config.toml
num_key_value_heads = 5
norm = "rmsnorm"
rope_fraction = 1.0
init = "normal"
init_std_qkv = 0.0434
optimizer = "muon_variant"
lr_head = 0.00831
warmup_steps = 200
schedule = "wsd"
dataset = "wikipedia_en"
MLP neurons of a small language model. Each row is named by its layer, matrix (gate and up: input weights) and neuron, and shows model dimensions 0-159. Each number is 500 + 25 x the weight over its row's rms, rounded and kept within 0 to 999. Numbers have three digits each. A neuron's up and down rows have the sign that makes its largest values positive.
After each neuron's rows, "fires after" lists the tokens most often just before its 100 highest values on Wikipedia text that the model never trained on. A number after a token or word is its count.

L13.gate181:528486500524474508505518480509492484513514488495454522464515506525489508488466516520489467476499522515531469558555486529453541478519487499494530538484462485530532519484474518510501474479497489501495541545532471482531462509485519472468482481511501521514478556543478492488517460486501468486508562474536440478468530523484478492541553481484492472469479499489511474512528492545505475475488450526497483507497454503504546539490493504514487476508528521475491484484485480492506508531495472
L13.up181:469497506481509475505534519477497546493522526513528502503496455476544467516437553470523442500539492506548477526522466508517460471490513483504471535462527519490541538477498487499501495517481510547503507480505483553504480497480511505531465515487497538469478507480461492486517510496470481463519518533523458457504509517511490498556534500533471467482453459532486524472479519490485525509482484499477516498519502510483504495506507507528496516515553485477497510471537471479456535505484523
fires after: " f" 23, " b" 21, " l" 5, " g" 5

L11.gate95:484474505542452521498518480510495451543486449482502506547456485494527512544475489471527488510492504492451512533522483531522520526506508471508500509489489502487473529540514500524484452519501505511489466534479508531499543478528513482497532505493516464518483477507514486503474530519482464509480507490465520492455499446493524481519521524450499461500506486461468510472480470541515549470528521491512497550531484477512542511467481475492488453526518516456520504490464450475478514481490514
L11.up95:507462507464526480476484512504493519494504483504508495496455470503530540444465509486481502496512474509467528515516514503518492552481496489501531479472486501478478475507429451477465515534505507507498502495518452479493483471471523515511481540512488543473483521506518528555508478477525417509487497443521512467540531523513520491495479504482503482492489513537495540521508488540503485480505495496477502523465522482436498521525474488501507561490544554505521502493469503487469502521504477
fires after: " T" 16, " p" 14, " (" 12, " t" 9, " P" 7, "P" 6

L8.gate270:511489493497506492504478490567486506510501497570492500523505533504511462506504491518478499484486447459476484476529496534463545522516536540478470494530491521438478476537495527495531492509510475527493506502499505493455454492476520559498503522503450462541433516470480526472528499454492455490502510498484494479490496515494475517511536479446504453501493494504480549511513475482470523474535516515531508516485490457473516506518473467493471528475513484491510491524509528470479500510483504
L8.up270:522530487565449492471507478507511493495541501498487510494496529431542473535495534533485475516496508528491530521470515523499488491474520557496542520517521478555484500488492496463502491511463522503464452476508489534508490551469462539476474428476507472485501489482515528503498520547502492498530531492524490506498467529496532491499492520502503553475516506501478519491506452505497496488479544503496515474539522487522503512508504497492519446469479525513454511481490533480517483544489501
fires after: " T" 25, " t" 18, " c" 13, " M" 13, " s" 6, " C" 5

L2.gate89:512461503509509458507490477525491503500537506515514556533452452505496470513529496473472484485452497568483520483483493502478535516521487482453478540553495482536479514518487505508522499506471477543472509497531500504528530492503480497510511495506481519474517504503516544480521489474494535499523496580478543517507514515496522491530468520478500531520477534518495482491481465491504513504461486532540521478465506457490497527482504512451515478509529551524517500569494504516529517476466491
L2.up89:512473491538540495495476482543478512479490478471501530517485477529514507485514543464482518467471492566495482480484520513495551519520461468492479507498498518554497509489506467541501516478533489500492486485544532484463551509504491468495509497526481476491516505485522502494528484468493545502501504518501558478482539483508505456511503502498519520532477566546482505458455508514508503521458487487501510485491551469464487526454506489428511484498508540498479482542524504504536506490472493
fires after: " J" 60, " R" 8, "ourn" 5, " j" 5, "J" 4

L5.gate113:496464450514513490547540486494523508490548500501507490517527495468489492495518506508533506487511492507557509521469526519458466482504491495522517573504548515486479480491469476486477516535544482500487469478484539467519520518488532499538513466475528520500513487517508482531519536499493488514459522503487518439539475538500472470508484531523533458498508491489490472450496485472526507497502518545476442503514504445483541516507497498469528481497509479502502535445539520496506519523500528
L5.up113:510495486456467530557498462510535485499515488485485496500507476528508454495494471462475492503526478479490471478454491498487488493483444476522520532528481541455507474525519516506484500503491530465498516483505501464544530516482520503512473472498516469496495531521474504505495494515512474494473484531488496425531486535531526490484440470501516509525487534491506496529477460513483501505494479509496467511508494468452512487552513440497456532483497496494541514532562527480499459524502537
fires after: " m" 19, " M" 17, " b" 14, " R" 7, " r" 5, "M" 5

L5.gate56:483456483482539499536492486453506472504490484482519556501486503490509465502473452474473518498491506486503513508503513535482466452487488507504513525512498517482509472497505493544502494561504476484469524521502499480459458554501446455521533528485494479538487519522476509527457521507519469527486528478554501475482507535491499464496549489495513502504550517481551479505483510506503470452501481490533490482503529517541465487493529497472514500480474478528508464508470500508523504464441542
L5.up56:508457460497476464496494460477475515481451526484532510482470550536511511530498504475484537507525525491519504502501525507498483470520516491474508544457508537510503529559481486479451475511514476468477532540526509475494532520470495467511517518487492531525463540487461492503500466540511483541450516497527504482464494479532466455502476511507562467522500523515496517522507459501482473459474497536525513502510485502520525499486540526448508504497512513473508488547492495490522483533478497
fires after: " c" 11, "C" 10, " s" 8, " Le" 8, "H" 7, " le" 7

L13.gate347:499501535517487501473503537483490487484489495497480511490473489513526499518505482513466488490504485492513541476492479483498504520516504459456493471490450520475470513510468513513492465517507564498482512549468485537491481505472507554533496502493528468496482492510533433506510473472522504508495474506518523473460518507500552525484460484546549450511518525502519491486482491477481513516498503462471490516469502453481463451483531460527484504484542488529485465484482559500480487546527445
L13.up347:466479511478502485462514522500533449532502523538498472477529474536565470499513515490506486496514520507525454511529517494478507521482502518488496546472525474517502509511496460510510483514494490520504498523443495488485477476493506503508505449521476492426493507535488459492464487472527463502507522506516539534496484487530544524490467494498475499448508492537488503512515514518470470548455500479461532474467501483435453498488479496469506481500470491513463493504519512487439492495518532
fires after: " A" 28, " was" 14, "A" 5, " is" 5, " S" 5, "-" 4

L11.gate374:478485493553479506488522474537487495495496531471517495471495538500457492538468478473515531519534528486502530487557557460519490537536519510462494499459495528491510513477468482487493519502500482507544481485489538535497489502496540494483508554537491439449495514473477499519510466538482503484511508506486484478507504521526468538464507501513510513497453461492550509530513497495530463500479505493474528549478514502471503546504484498535460516532502546509529526520468488507522498501533521
L11.up374:508470506477518479528532548505478541545508488514498545527449451499486480523468523491466449499529480549462507496544457527531517485450478477490480506513499493479489567477473508520538482476519487507486516521493502537523492484492492453500536482504458455516489513505511571517528519468485498558495496522498551536502506475527521508485480543499465479542487533481529499494442490491508511522509507507515499506486489481487496520483498492491493519522521537466529491480494502517509498506500498
fires after: " |" 33, " to" 7, " by" 6, " per" 5, " is" 5

L2.gate177:460480507464493537547493505509499516490516532517447492503504500505524502522497476488472494483478457502494469538508474518543535476502478484536497495484513490492543501468466508458497479494504489516503480549482513515479525492453532503493517488493471437494460527511469499520504478465525450516498478462491494455503477509447524480493514507512482471526575527487551519492484518523521485502527471514522532512519548497543507487496523507519517509505520510528560446498511490488532453521482497
L2.up177:536475502489451529528503504550513489440506516472544433499477507481468537535493494499506510506475465528503502502510487508484503507515506498464498563524486506511529498524491498487516527491492528522499478495494497506535503487507503514505494444471491409487447505526501500484435473477489488508548511480545499523538516519524551481480549498493485479497506515515459532490484489503497513486492518496497489494519509472562495490518525495485505532503476527519481510516456484465493509436487506
fires after: " b" 42, " B" 13, " l" 10, " f" 9

L12.gate52:486515529474495487532505491491491519474520506466517522532493534487475485500502489473496546515479453507487533528558490481485492527489499478507514555550491491485463536470551523491478523488474482491507512467496467483481470515495532454504513494468524484515462515530480490487536497469492491496503502492508478502478516478441521514548495494512517461520514527462509514504519535456505531471456506525560546534504498456495508493510428496480502503487481502458510527560524508485506506497481549
L12.up52:456484521499497507483512505501489521477500524519492477496471522460510498485491449500517543510539516500540508513492510506543485476504529479475508519477465509489517505481473486506506478480524541466525520515531476510532501523528543474517528551457491484489469488513463502522507484546498473516473456499506513533470489529489491515441522499512468481494464539496528502497475486510484457523540501508483503466470479465566486543474457496505548486460495464422508501503498527479504494529458518
fires after: " b" 25, " f" 15, " c" 11, " B" 7, "h" 5, " F" 5

L4.gate420:485457471503508488513536534524473497580512518497476512480475549510526494528510481499513483504470490463499523472532500523508451506483490490450504518501509441519521530511523475499466562496520512483528541487492519462517478493503490489479441500508495508497488557465489503480493532482437517481500523485462533490518475487520520550486466514509506524506521473493468472493486479547469502477456526442453481524493516481490511494491481528488508479471511513481520515526515485519516477469490504
L4.up420:501508476514546432493490506521500524502489508439482517481457501552470541489521506517501502524499470503505463509540514517489478533536546500506542492496551484504485494487501513520497505508466477542506479489471484509494471486482488429434471513475511541452515495512514493518438519492488522497528514482458524471529488510504515530506460496495511514516459440493490485470489508486528499505493464456447511487467500476520476515504498545518533461511487512497528516513489495480510486482517472
fires after: " D" 29, " In" 13, "ig" 7, "ev" 5, " R" 4, "d" 4

L5.gate185:500467478503521509516499519499505480515504486450489526512509505461527497448466520457482518485500536428485476458480475521497519520553513509525484528548506486556483497518507513480478484515510509556510500518529508527511504509501522521460524519540527521483487491488494450453539491496497493515542485485477488528465499528500521519523437512474469482478469453514488490481543503464449477501516503504518500520523505497481525466517500477510466500499575514484520516527526487464491537514510496
L5.up185:499463501507496548495509525535481518558504520457483542504496475491484517444488501496496497492490511448477512504460526532486523538527514486488507533535519519541483491488543499523482448502519462505496488511492485509487503474506499485454537548521513496493527525491508498476518503505507490529526487471522487538518484479500527533531473476480504438485521482510497490498501539471438467491515504527529507559533527510502534505532464512546483499475520557511520556502514517514485547513486502
fires after: "\n" 29, " R" 9, " S" 7, "c" 4, " K" 4

L2.gate258:509484540510476504482506510526511526509530502476507486526525463480491465493507519474498491517484493473517516505476561492499516520480533476517469519474493515520485521483549484515519523511455513531505509475488526518493524544569515487493502474461468496489525528523519491531523522495508534484520467504426452490572467518533510552490494515511500478529536481504471519445515474467478491489532491507495522513501497517475512491484506509506483500416512498524496485569497534507506498506490463
L2.up258:480468513507460505492533451516482551557549512507537497484485493509450454506553481494476513512492486480474531511514512507497508511472483463530498517486488506500476508513544530512490485538462505521502550459522521544454492503468526470485523498491461504512501515511538451539508534460513503489500475518442459471505478503508518522547540545495506473489508458502505546488537483474478508497553517507481528492506483511488498485522486468499492473483510513513531503534466471523483483501492479
fires after: "\n" 53, "ec" 11, "." 10

L5.gate273:463532506543442490529465478523500539538456510488507479506524482480473478476471521491479465454472535490505473508480507532478498495505520415514511511487464524494518523525513509540485493488499531526466562509489506502518521501505505480484494480547503477491537531525527528531498532495481463505499464465483492529495510518480466531528500505568492490485521569554457489495497496484483514460502503503497485523498477520508493541504479478523486507504482491495501500510494464498496510518466551
L5.up273:498480496520512535531446478506498480494551504506506521496519486472500519487482494474507496463508481480472572522521510479494479523493527479503478491522490499499463506479486495520454536504533496508458470490500498486492529446493504511501481543496518476503498476511542489513522485512483531538487483507519519483524517522496514522487519475478474495519533524483566499481454511548540430555494470505507521498509512532470482546456468467478486521474522504511462508477543524496502517512572471
fires after: "r" 17, " dr" 11, "ele" 9, "ograp" 6, "ra" 5, "o" 5

L8.gate322:553509512507450466458491487478503525470514477496507521518470504494508522469477513522545504488554479506530481530510471465543475528474494482501497548510505470449438486521468467500510454514507517506533487459520538511588522461518504495520532466486494506496496491509483506508514516535498499520462519493496506467476499531515508485520521493520531537500460504457516518502501526470508484483512457506515474509514546481509468492522483448488492483490494501456540480478530519480515470529504513
L8.up322:526495491509493470451544496498509536489524492527505520517527491469501523467478478510463478526528535496536444493568512486499466520506517484522484529506556505535491518484512504520528515479504467535488521531538474547504450497503454501540523450476527480485558478496494531473474493548489450480461522490498513530515494484496495484520484502509549491484506506529504488497522482511503524492527557491504485496529514488531505536541500515499497484473490482527513527550469479471528525518518506
fires after: " f" 65, " A" 6, " m" 5, " t" 4

L11.gate390:508459507506521450514530481556480581542482511518485511516496488496538507500499487514529502472460488489462526505547485522498533535484484499507483528488512508460532512500466481476531509508518493504474498516522499479483497464465507502480461517509539525520505546534523469484486483527517501476528516494476487505485479497489480527518523507520498469486506558480466506444539482464534528563540504491523499519513526493489512512533527488508462480517531490523555524525449537493508504536490501
L11.up390:498518464512516514552463511517510502483453480505534524527493482501492550497460474456509466524491492507450497500530502496491491555540493569516482485466522523519438461506476506499503479508459511522472540513474494505473515461489501500478475539486478513487492502438485494513483505493532506534519494508455502504499524492504534511486487485483470512524488526520501504496454508505500467477493465458513527490497446516461502491485467450471516571505528489488503490514510480458479495509523459
fires after: " R" 15, " r" 12, " serv" 11, " (" 6, " p" 6, "l" 5

L2.gate105:506474466499506517475573441534465486481525486481528490520471481513478488491516489495535516492496475563476575494474487496460523510510483544474497486473485490508525498533503496478499464544486490535475483520556456497513477502476534508496511502520499444476496514517488490509464480504484523522511476503490515494495513483533533445544502525499477522479485540515511482479518502513515523489488481501539468478482569462457493509476534524477486468517505509479505522539464496502515494502488477
L2.up105:478509481494505510474496473459513499497519503490467516471527505496531486505488501543542509491510442527455506515488509495521520515489501472501458492515479511507524464480468503486502497539505548539505566512491477514485523481492493473458520513454469477494516488543503475475473491489470484502525506506525542512471498504487527459496478565419507497479453474531479469474479512472482453487500487475516518498464514515484523541467474523473542502525496542504495525485516490541497482491516443
fires after: " H" 14, " J" 12, " h" 11, " j" 10, " att" 8, " def" 7

L6.gate356:507485533495470523442502491538478504445503522528497480511490509495502493479481536463476490496479497519470504509520560545501499480484523477521473478521474511539478507506515447490478489510549486519494494466466524470523510445491548493490523507503505446440509533503505482528500491486500488487449466466490486505510460514534513464478518526480486497518487520478495534532506450481450511501486518529522505525510507469520523499476494472506528560472484505471493518503558540504521491521512542
L6.up356:482507490522503500459539495515460472501476513515458521501521440534522548496458514483510478511499503508500502497537517518558492535540526462510491507459506539505484506499520514521487510527514483547499527503503545445457512500498475486483497494488501447514469479511531486514489521458509487529537496527477512511455434494484519483537531505471511484498504457545542527491467491470501526510469544487505502477488496546470478528483531484485528529471536480496496496512478519502517456500516471
fires after: " M" 25, " K" 22, " A" 14, " B" 9, "ra" 6

L5.gate201:495476432495495492481466497485472490503459513486478486493488500498540501504492485518482457529512492534452493510490516451524510515478480465505519537484496489499516486478489499509476518436490490502462474508511526500508491499466446529498466534484473467505493500480459446548462524462507441512494477504525482435529499479495504527454506522512531515489528480493484476510480541494496487460536490520472502548510521472481480505514488466497484509481458556502509507457446489497524509492493532
L5.up201:529513466487501540478508508527470514502453487522511523469510533514494484509472496474470487492498525529462487466493537516525496496494507518470494506538472528494512498478510523498491502482539493428532483476525509517492478475485504441484502571486478474546519509531478523520469499504514466558538492528494538481468487521506483473490515517488512532507493524528524515482463461518523481517496476496492483499552494480544474493480505519491477568492473581505512517504514503497533477528500534
fires after: " (" 30, " \"" 16, " con" 8, "-" 8, " Con" 7, "c" 6

L8.gate87:453525525533480517527446511529479498486519467495496457474516502464502508493487522514468487490534485537492512524525465550495509502471516430534516465497493521430517483517459526526550486533481483505468482511496498491459486486484475515532522472477539484521494500499495474485479512493465486482559515495548475504529505496512500513501523513522503439494560520495463522467500498504473511522512500466485504525497549495470517497531505521509468467492481476517509500488493474457519473547486499
L8.up87:445498468487466500490497517493480523493544457518504511526573509497516475498512487539467483492536497514527495514495471473506498511490556482492494482501500534485515498512503484504535503528516540477484494515496542490558533485530500493485480560488524494513476525462502482527463532474498503462548496486534512513506468550475522506552458495513490519516487491510509506481516496479487484477487487479435495502502455429503539492517473516510495514485536506530542546527504487524494534532514473
fires after: "un" 18, " pro" 16, " Pro" 7, " re" 7, "ort" 5, "ade" 5

L6.gate13:484509445476482506510506475493532526511544522498511501516492479481520508463490474500480468458444542512484497490496535522514488566502503532483538545543492515469480506467485532527481495494502457503556484487530495484558527477519482485510475470518548508514494495498486491538535508483520473502471490511495475468496475513488500533444484508508497512499516534467529477482483513517476497532523471488492529505504551537504512509480496504525465472470569474532499473460503453528516485468507500
L6.up13:487488488471526483494504486511492521478538531517497481518511484464476485498478482467493515522506472456523482504526511497521476519486506533537489525484493464499461511460533528517493520509506557522525498450496491524513464501478527471472450496506521503500505523489478475519493495537476500513489580480467443489482432497541517478481519435482479540500496522523522519497515512480491529493484513545491490412523484485513523483512492497515498491507467469483491505472450481515476464502471490
fires after: " " 39, "ot" 11, "it" 7, "itt" 5, "ent" 4, "v" 4

L9.gate197:528502500515471513503487475548512475482481522502473529481512525477496498508494520527483481509459501515460516520480521517437519475465510512525546506522491469541523466484504446502434478551494501529491484472500506504490526485454508521519505494452501516506484487479525497533516509566507465493505563490496480485478469495542515493472529502515503501462520504464505504481541488524506526496539467529486434512477463469519531479500548518516516501466454463498500505508496503507481546522503490
L9.up197:514491512506478535479545510507513466520527539495510453505480456532494544490449471525518521491543542493520521473515540480488529486502505537504487532538471495557538530522521559505502467505499485494492504479491491523486462500480492503481487506457520491512518568483545481517498486509494486534455527470510483485514485518470498511523477471446505509502515504476551495507466491561474465522493498477447491496505546513493508466504520468502485504478513486486507471495456481480501531511536493
fires after: " M" 29, "ud" 12, "id" 7, "a" 6, " m" 6, " d" 5

L4.gate278:452490501501532493501506521495478537498508486469479477557484448480510485451521543493546495474473441512468502495478484501495516497500471495458536503503536504495488475460474498492525500501485504536485515515506494568499525515509550482470542494505510480532515520484467516529463530448505528474507501508548498463515521510529536482511477527486461465535497465497458481442496515484478504481490510501511505493505497475476480492504490465492478471460529513531549528487497498499459466536493532
L4.up278:506449498517487516513530539497519530564479494490492510547494453501538492497498513518516536517482523494487499514528461530490465496509486536484501553535502534496480488466500502543476486508533510500524500526475515528433498553476537482444485499516498488521495527528482496498513487505512501482509512486566502489531477534543503475489502518538475468520492486484482547460501497530457565481515540476493525501503479482491549475520502486531493509470544473539487489497511498513489479475480498
fires after: "\n" 91

L9.gate404:529432520450505483490514481463520536506505497537535512476501453531521517482501494516512518538540497460494487507531495547536533530518521494485481497497506463467517511573506470525475472517497505507447469493462516462501509464520497486527507502504507489527523501532512487532515509502470483498493490511447525499490499467541493468522512468539496493514501551516475465521491447536486508489535503510505517506496474486516505494532458534507486551510507512487565488466469489522494504475536511
L9.up404:477486551485521528465507437479502505504503510484494473521452493484536478501502487458490510519493474551491512475492446498479471479485508502491502528473494506514501507528522516527496503486510492490437515557530477523488511512524504495499512489501509466454509510505487512548485492548490478504506487499519519473475421477434551550504520500483509495516497474475537515506456490547522540487494504494492524463455506457526501504537462477499489496519550502526516526486535485533518504516489512
fires after: " T" 28, " t" 12, " N" 9, " Ch" 7, " n" 5, "p" 5

L5.gate366:516523491519510495471492507505494495521498502474521512486512476489482489517499505478446501518478500532498494514528505497515516512471483501488504536472500461524502476474519500481465466484476500511508485494564521500475511516496509447495497483490560512524494486484501481534533506458528517516498512576493596480479477480532520490464511501489508508505481575491481480475481514557514458506457538457532478527501474495487516537496516498486487511516490523496475507536430495474474534510491548
L5.up366:493516468515495456520491506550488481501484527445502498496510474500510551520487494554504511515486473525477523504491497463479483533492517494487496480510492477529506531468479483474532531500482500484488508528521546508502495461504508541454473516461476508500504561496495469508489487485513540496529483478486495477473503483500560469536549514563484469539498487485484504488530512484515509534476491513470520479500475553488509477483514496487531499514551493562527508515489530536531568513479465
fires after: " J" 31, " cont" 20, "," 9, " pre" 9, " R" 8, " j" 5

L5.gate327:484511502546502536544492514545508488525457469505513476478479509498494473527472486468494551509534489478480468472508529512518510516500527483486519470511491481474499521548470487469501509545460516491487491513526506502460532509479475480518448509491481495532517500523465459518487521488529481518515452468474521472476481463537541475516515506459548448478484483470498508531486460509500488526499499494538484537482517471553499505493461490516504511492465502470482522529448494459450532486508513
L5.up327:481465478463536466508498468479480509494506497498507517476467496501457497521519502512487504505487484478458504533522547516520459456475534465471515475487521477498487543502473483491514513509527496468503454534485520516469487469519514528497476500503459509557480517534487504528447517525521532545470457495451517500494553438481480496511508516466510438486508479532501518519490471505468462436507495474498477508491480485507492507475480504480520521549531540506500500497501516463503526458500505
fires after: " P" 33, " C" 18, " c" 10, " R" 9, "C" 8, " L" 6

L4.gate17:479522444521442512510528476511516530519470489516497493481487465484471486487462551516517523484472509441531507481511492501452483512498540492522501547552504506488530498531508513517482458485488492509475508525485494492484481484531515459509524462522525511495544480509452505501526448490517480506512493470498530456525504471473479504472532531546538501518454520501508519491482504513529505501508502481494443505505501480516534539481530510518472508482522437495505457504460464495450523492482508
L4.up17:498504478507507524526526500454543521495515542516471535491486504529482498466454485518498512525455465461509498502464522517484538551518505476490520468498500518490546474492454488491494505486513488500506480504503482501508503514491516484508519504485508466523505497483465538527510471483503444479481446534485504491470504500496516487497478500523501524464556552496496497497473500461548467503491456502546459560517533531435515452484488510480476481467507448535465498476498488510508527485523521
fires after: "–" 15, " dr" 10, "ele" 10, "ail" 7, " sh" 6, "b" 5

L8.gate342:539489503513493482479508514499553453537540507529486473458505507540488509456440508429470518520501482448545493490530483487503523475543485509515492504469530513473521501529511468499513498495534474500478501523506466538496476482489474525497508501486496488488480475534504487491516480477511513529476519526505506486538541497526554464487505480487492488477477492460503487496499501502521498483494496518517508516403519472505480556504530468531489526488556513508488524532499473523522478496529470
L8.up342:537511524538480541527515477472511453510524479491514511468479496534519506509522471502520499523493521514472495478481553482500493430496473503488481521458559526490500513517576498545496513474494482539463496498507462507524473504490496478518488504509506510450542472518524529499475483517485487526478511507509507489518505486513492529491468521473497512452499463497491494503460519488523492549467533502476481454499483484553490491524533548498484521496542477456490498510447497549530503504470488
fires after: " v" 32, " app" 13, "iv" 9, " V" 7, " n" 6, " m" 4

L5.gate18:499473560507452534476519441523506479477530524492424508544515451473509471491503529529544486464527499472485520485488506520461479486524493552467533533472509538525468522489508498455524500473499487473462485489480511479524484524456481519478510484507518500492530523518517483465494485478516495479442508508505475472493514500498490468486502507480485486527511486502481504500520481527495555541503522516524521473491490529524520497479473508475506507523450434525506529507484484524513487515510542
L5.up18:516458493521481553477514499537464537504511540477475498470521484485519523511471534502517530483465512517514497489504548559495549519518482454470475488498445489528490529479483522528492427488485468488485483456487483521481487514507510493488468495510512488454527492525516473510518496470508489524500517526498524450518455525530487428500474506505511499519466496527494472474504521538491488480520529555496541487473481519516520513485497533462513528523498452512481486529496495508523489532493516
fires after: " K" 16, " M" 14, "al" 9, "K" 6, "eb" 6, "k" 5

L13.gate281:508535475459483515501506510452488528496508493479524469520451508526500490480499532492458498557515471434501503481497514495485477509518500483531498503528510493518476453518531477501494502482529449545507498526439514525476490544583532505476496501493493515472462495501502499522519500493553475540570462521511510493491515514517527519502495501528461483551475471505476516490530529517483494475517481511480499505524501502484497468494478512520474463489498521532512536498520501462466547520527490
L13.up281:500499500496485457471546548447491520512467493464556523507449522540471518523500520493483531516491469485477510495463481505496476502533484448506483541519502520504459479519520529513503475506516485526497482520494510542527520572526538471464461499507504493520503481515479490541525473448505460511480474526481497517530489480512509518510468512496451481524540510493514497494492485514489517494499516487505472479535519492497508451516521496462468447483527510510512513510462543536465529534524476
fires after: "\n" 100

L6.gate71:479510518556484488490523484513493530536492500492504533514504472478510511476500481480489534490464487560512532484518481489537507478435533511505525522516516510488507532466504474505499434513509515526501478495488479511528503467503445518488482501509540449526494503488486493516478542477459477458477540497467516459486481496511489501446520480481504537534467505488502436493503551494507491512488527516519479518506500452481516470520505470500509477489500504497561536514509508509458567466478506
L6.up71:502476477508525504517526487549492485478506532537523467574556520507543488491479521500503525526493516493528471474520485480514513516493492512521518517498521513476451511483553484502506474504529518498543499517511484480541476485473535446483522484507513503491455501484516498507517500506510510481472487469470490499480463506448487524500493462508538497517536515521508454485546542502473486517493519502478463556497494465501466539480548465533483460496503491500536530527510496443488542485532522
fires after: " t" 26, "ele" 26, " T" 22, "T" 11, "re" 4

L6.gate45:515525509503479512512497462533459500475518524534480444561451483508518461503487475474453504527471489487500534521476491521513559501556541514486504510531514496494483499486464496512512532509485493511556511489533531514483531461521480515531514543512520488508470485488510500513487502468494497512493508538514526484499485528519507478520504514501482443526518517484485481526507523530495469537522493516499519556416528509487484490537501458495527478474538514534534504523488509482475535473503521
L6.up45:490513496472469509501518451496503441509497494492494452567481463487518445542523504479470535531469522479487510484508500487520497451485530527505524513473511490499501453500550523491526524543490474524527520494533519472470499480493516490544511464514532541445480514514512510530455503511488463491526531517537497485504502477512537493522527503439502482515489499508496452493460499513551499520483500509511506512470499473511493539524486497550491455458523535485508498494527512486496491542507513
fires after: " t" 45, " c" 10, " T" 8, "T" 4, " v" 4, " w" 4

L2.gate133:503493483515513498500522496530460488517498508486476500508479502463509526481514486443467504467480496432494554477509477513504545521522533510483453510494516500516490487482522529494518491501469544519553496475521482450491482465453533467485476510516495496464503511474497461494451498498554503504472490505489481445495505509535552521525510506468536461520508470521538519460550539455489513493493498506500525536485484490486488512548480485528492487483556489511497531501542514488527508470494507
L2.up133:493489509496515498502508529513467483529508494465484522474492520450498526545499501456441488509475513460473492470466472521479503501530522455492500487541527488531523467525489508504465476487458523526521508505503469501515465496481515489487489488504477497492525523528458465472506471526496489531536482496484486481484501521562543564491489475492571470495461487471486515493539496507460472493521498462459534525494458493490464518495468478524486491489549539492501544498531518462500502514507482
fires after: "\n" 25, " R" 17, " r" 16, "c" 9, " D" 5

L11.gate227:499475467519454459518468518530536518481513488504503545508536458475474509504504479494511517552505522460505487500526476505509523480506494527558458535468516498521482521520494531478475500501517497430509488504507505537535513525501523499522509450490513489526516504537458481530488466551520514470513490489501463510510521502499479516463467508511529534475493497505513527536511465415498487490508478535466510532490483492513510537534484513487519483504507504485493570529523515461513514502546493
L11.up227:534539504480447482518457491496474465488469490524478499487510529447471431491515498504502523513510508509468479511471450489531490445482532471511536491492511511501495558520483541507535498488480476495477531523499476519503537517503505530494512512481529505503503475519507495477480475511518474476526509462487526471513511505487469505496514495519552505533464466447505506475467512451524517483526493478511500541452467541462474514517483493488468508506504523534531477530510517543471481551515478
fires after: " |" 19, " G" 12, "at" 8, "s" 6, "et" 4, "G" 4

L11.gate423:514499480498462499518524460516519513508478481525504464491450511495480468498520522500467457497541472548499515532520475512516517500534445472510536533521523485550502530542476508491501506536512498511524506489472473517492479472504564470513504460524497492494495518485468500480481501425475459499489536495486508518461481522471506498533515526516473495533544511460507544518517487485516481481514463552502502531496515472481506519536462492511472439489542486484492469481503488485507478522546502
L11.up423:563497499505466536486528493507531523542510526488491534508491513528512528504454489483519489496548524524498473499537546512481509511489522474489491506512472507522503501476457529503509541503460493533465509502559461481526511515506530514483488512465474511468483494505476477464517496490494545489522478480504523465542483523494493503467499507520470447462504507518545487535516519465511541508520523451540535469530520468528515519546492542524494482447547492505515482454488488503513488513523483
fires after: " b" 21, " t" 15, " f" 13, " B" 10, " go" 6

L11.gate14:540486499503480495506524474528518426459482520486482462510506507445466477478462499462494461522471517517512494488521477473506495472525526537483504493496491520479513459487490533517488505473523492515472513494542498480485499509474509424512479478520485475493457524493508490502485477507456508480488493509543529474520482519484513470515520482481484524497516492450527546531499535502483487478564520466540482531491503488501515505530472455511528517498517550486467532492445477505524507549481520
L11.up14:518499504525501450470535479512515470490483517446509445448478496452514481497497485507484467512486503502504519521488490458510501445545504484511514521477521500490503466548484470495475511513510474516518466467525481491465499469500540530559439483506534522527470490494512450453475487511509478514501485503502495481516505508474523499490473514449496501519507436553509518525491496512489511542523475481491498510463481485479483517483497541483514482498509482506486543527474460502549483532508447
fires after: " C" 12, " c" 11, "oun" 10, " p" 7, " T" 6, "ec" 5

L4.gate126:520488552502495486488486519517504506481477524446466497507507519476464493532483519468490471532494483509480476482509556472468509524534487460539498516495481481515516511467482456494505479501484536533485512495487514507504522502480492496450500499539548501504474553503441483514467516493531501510486510543492501496497511514527524534491504539529462488509477481508486552533481537506473532538536503519487508538529485526485491484494484419532469549476491481475503515473515541547467517511474513
L4.up126:493469513489489541521453504548488504482519490484499470503462532479505516493487511462485500532487491520453507484500512478495525511521523436536477504530544531518509523499490510520517491495497520509515511483488534554485528467475501447457508553523472505540470540523465482532450507504521470504515482507493501483519497499476493496497528500470487471538523522531475531507463523474462463528549466487476518536535483531471511539535501477525468539493513505503495486496515558473474503521472490
fires after: "\n" 15, "-" 12, " (" 12, " in" 8, "In" 7, "|" 7

L9.gate134:484526481507460511503524498491475533519483507484505511488509515429468476477497512471463484527525519522519510500467477517526498477499471513493513484478554516487518481508527472535466467513522496528505477474475509485487539532496506554473515492497483518501486491500468515538467528535480500548530490457530502491471523532549521475481487528491460495497497482500507489503537476492519504485535522491463518501484505501556479486504563481492547515499585494529523556502471542478523488488514474
L9.up134:460519497486517446475520519458487500495476540464490501455484538449533484527493469510469524505462499512482516517481510541539509535512487518516479536532524499531521480461500472535515512464470481475465515524472512530539501539521528502526482473475486429537496481499514521483487541480504527503488531516481486507539482514545476486502494478495501460538501487535501470462488489542529473529505468522497525455469509494463472468478503512500471521515467528484533487510515492533499489493508524
fires after: "," 22, " is" 14, "." 14, "\n" 13, " (" 9, " h" 7